Part of a small language model's weights.
Size: 12 layers, width 768, 12 heads of 64, MLP 3072 tanh GELU, vocabulary 32768, 111M parameters.
Training: 1130M tokens, 12131 steps.
MLP neurons of a small language model. Each row is named by its layer, matrix (down: output weights) and neuron, and shows model dimensions 304-399. Each number is 128 + 24 x the weight over its row's rms, rounded and kept within 0 to 255. Numbers have three digits each.
After each neuron's rows is what it responds to, as a language model described it from the Wikipedia text at the highest values.

L2.down2642:104130098128173101123170104110129172109134143098099119114099064164125108100147124132129147133153101135162126132129133134169126161100123110129078121107098120151141154111125156137086135104137186151155111130142125151122098149099120108106139138125070137131100119092099121120133122130113103130
Degree and quantity modifiers. Words giving degree, amount or intensity, mostly mid-sentence, such as more, most, highly, extremely, extensive, significant, also bare numbers in table cells.

L7.down967:154092146147124111144106199158132132178138119116122133156133120092154164107143133139119147107110127076169119098102098147142160100127135118132125135148150136114119140156133101126118176144085124108143143148122147133138138144136106141101118149109179142101108145128173097146083123103101126127
Table header separators. Pipe separators and closing line breaks inside the header row of markdown tables, such as after Votes, Title, Team, or Sheet C column numbers; occasionally semicolons or dashes in list-style headers.

L7.down1109:056115097152166120117158145074119129127192106129128147133133114137131138133155106132131113129133130144091152179117089090141131127128153135116169113156140154099146138049109146142146137167087127127140110113149156100135137121119100090153151139125156119114094156124100155139138134133105102138
Perfect auxiliaries, list breaks. Fires most on has/had/have as perfect auxiliaries after a subject, awaiting a participle (had recovered, has improved); also line breaks ending list items before a dash.

L2.down1562:111123159101172096090150134143104082127136117130150099079102120062179175111142123102151098151061157128177155144143154142131131159124085115139141124110126114119163116099080139125137118151150153098126122114117119116168105152138124143080090125125139149123132117100138099120131128058168094149
Main verbs before complements. Main verb tokens, often past participles after was/is/be, that expect a particle, by-phrase or object next, as in carried out, powered by, surrounded by.

L7.down952:145134129134146137137143154126117115084095123135132103149118131097168136097150115098141120129093141121125118139169120156103137114108113111143129132144131155142139124102132156108140116124137137135109132135131134151152109150131121168124098141131145137100160108106095131135123154086140126137
Clause continuation after comma. Words opening a new clause or modifier right after a comma that ends a complete statement, such as which, and, known, such.

L2.down402:139119089109132081130110137160144106100130110120074127121117140103149115112125135144142112117126058149126116106129085122099119169102093101111084153126129144123146126132128167091160137120092097160106132108148162133149103107095122110116141115170126139113112055108145175143132105133133119128
Numbers in table cells. Numeric tokens opening a data field, mostly table cells after a pipe, also years in parentheses and match minutes, e.g. | 26, (196, 55'.

L7.down2605:135110096120143187092123163163111132160134134143152112106123119118144166116140103115108141115156133132155130115098182141096139137091112100133099155125139157101159119082119158120131074088165201163120162124101129096142109112146175157138140120137109120127133166135138080100109108153161134147
Coordinating connective words. Connectives linking two parallel items, mostly and, or, than, until, as in "greater or lesser", "4th and goal", "rather than".

L3.down2897:160108130153133123129150089141134136150105146104161142100145122116128087137107134182126182092132121132149126157172102114149090141127117099111140150112123137137167096128173120084110165137095148113156120157149145096117101067063117118116131149150125134125079147141140125131153151116131140131
Infobox field values. Capitalized words and numbers starting a field in infoboxes, tables, and date or coordinate strings, e.g. March in birth dates, Mean, Mother.

L3.down369:134129159142145103106111157114118164134119160176163136155144115137157165134118118118144178125147110131142144103098105109128096124124110154126142120120156136112154091115130078104189149146151140129127083084121135108111151148138118125156149161119147127153161113068130120130058139150094126123
Line end after entries. Newlines ending short structured lines such as infobox fields, short descriptions, list items and table rows, often after place names ("Moscow, Russia", "Germany", "United States").

L2.down2250:149135114145123137109163138146096131154113165108156112140109121104147132138115150114160112148184112134176145119175136115124119144129144078168131097130112167131109124103130165093095120100143165072117064101113119149187129135169124117159142161129116140123161119135148101176094085135167148179
Period-ending tokens. Tokens that end in a period, often fused with a word's last piece, closing sentences, list or bibliography items (Texas., Massachusetts.), or decimal points in table numbers (6.20).

L2.down471:145137106115098115152129169121159111141074130108063141112163167159152130139152175142124148135166145095119137118134142122129139108132106102122145094112115140144134160084090101193163116116100094149120098077087135146103131149154113158180130143117110154187091164109125123151115061172158157103
Templated Wikipedia boilerplate. Words inside formulaic structured text such as climate-table row labels, census sentences and infobox lists: Mean, Average, over, Succeeded, men's.

L3.down2688:162128144112152151146152146108128100136107104111163140159092090125110112177131155134107101136086111099172143161104119144101119119125092162158173132131186126138085132128119136155110114103171169121130140103122123149125128154081134095100145149134094128146146102179123067128162146129117128083
Clause-linking after noun phrase. Words opening a subordinate or participial clause right after a noun phrase or was/is, such as who, where, which, while, led, founded, determined.

L7.down614:130149137136130162103131105150157139124137150074122153121141150080172164153165103102132100168136121118159114107134165074121084134120105159177109117099104122127108122131109110153122137151132145108155120112131139141081156112193158072087145112069123165092096078120138144081153090105128115123
Clause-ending punctuation. Punctuation ending a sentence, heading label or table cell, often fused to a final word piece: periods (School., 2010.), colons after Main Article or Example, pipes, slashes.

L2.down2876:066138122116114074091127137121095150138121148127087184126152121108115156099134107055182157093179147120107119103113144113143134158155133160168101131144087133144095134103148111113166182155153128123169107134130081132176166117130170149126137139164124105163119100121174129132066154115129116131
Line break ending record. Newline tokens that close a table row (after a final pipe), a list item, or a paragraph before the next row, bullet or heading.

L3.down73:110135104137105148102121138123118133095108140094131148122132122123147107104099144125124133143159107168088116127104122131126167142101142169086131126137162188113158076139082127105080140109094116112116163111138115103127135146108104126162166097171138084175114128131169097143105147142136137149
Numeric digit tokens. Number tokens, often the start of a numeral or trailing digits, in tables, lists, years and codes, e.g. 49, 2005, 7'46'.

L3.down3026:115114153117129127086101126133151103122175157123138132081104132125154116145099145114145143117078120101159149114155125156139119124114150126119128094110115114105113116133098074113151121119131149151161117148158124087126109080133134163078096110109133093132098139109113188136131106118133145154
Table structure delimiters. Pipes and separator rows in markdown tables, such as the |---|---| line under headers and the pipe after the first cell (Season |, Source |), plus numbers opening table-like stat lines.

L3.down2371:150133101142106059116107109104126132180123110138142139115112107146183143131141108130135166135161162155101163125135134121184142133143101125118165120124139123133139076097116123141173118113107113156154108127112131117133163132126101148176169151135140118128131084071114112166111086125098106128
Linking function words. Connective words such as to, or, without, than, after that complete fixed pairings, e.g. with respect to, rather than, a year or more.

L7.down366:150124120128123071108168134103123119132127108115135122100120130134113147130130155156169124119128092121115109193124074159105140132125133121130117116139098110169127066147156117097115082098148145172106126174114157133140119175094107166150093149176121136084115133124131135141119133151153145120
Numeric values in tables and prose. Number tokens, often the second half of a number or inside pipe-delimited stats tables, e.g. 4 to 26 May, split 44.74, points 52.

L7.down1453:101145120155159140131146095128120146114112126112128100132089087140128111098126119142064111101100126145205103136087103115091102148120174175115113122155160132110146140127128180103104125120145097143112123144098115109144089100140121158128140131107103091147124151090137140111169139139122138156
Month names in dates. Month names right after a day number or "In", where a year follows, as in "9 December 748" and "In July 2009"; weaker on digit pieces inside numbers and on "of".

L3.down1527:161103134134156144169168100126135164094107140130153079133129136088089130096135123147173127094102150090136116123118101140155123191135087157130105126154097157131129156117123095140140118138129107109149155148135134171097121090146141096115122100114125177114137143147127154115108126134131154092
Sentence and line ends. Sentence-final words fused with their period, like Nigeria., 1906., lost., often closing a section's first sentence; also line breaks before tables and numbered items like 14., 1.

L2.down798:103145155175159112057100115126126117157121140146099172170149155121130163119146162109156128126127163098113198128151141155112160145110133112138100150146180124163111145127164150143125123116128144126077087110110122143108117126154120103137146182123116092113140135139137099162138107152188096092
Table cell separators. The pipe characters that separate cells in markdown-style tables, mostly right after a number or a cell's contents, such as sports stats, election results and climate figures.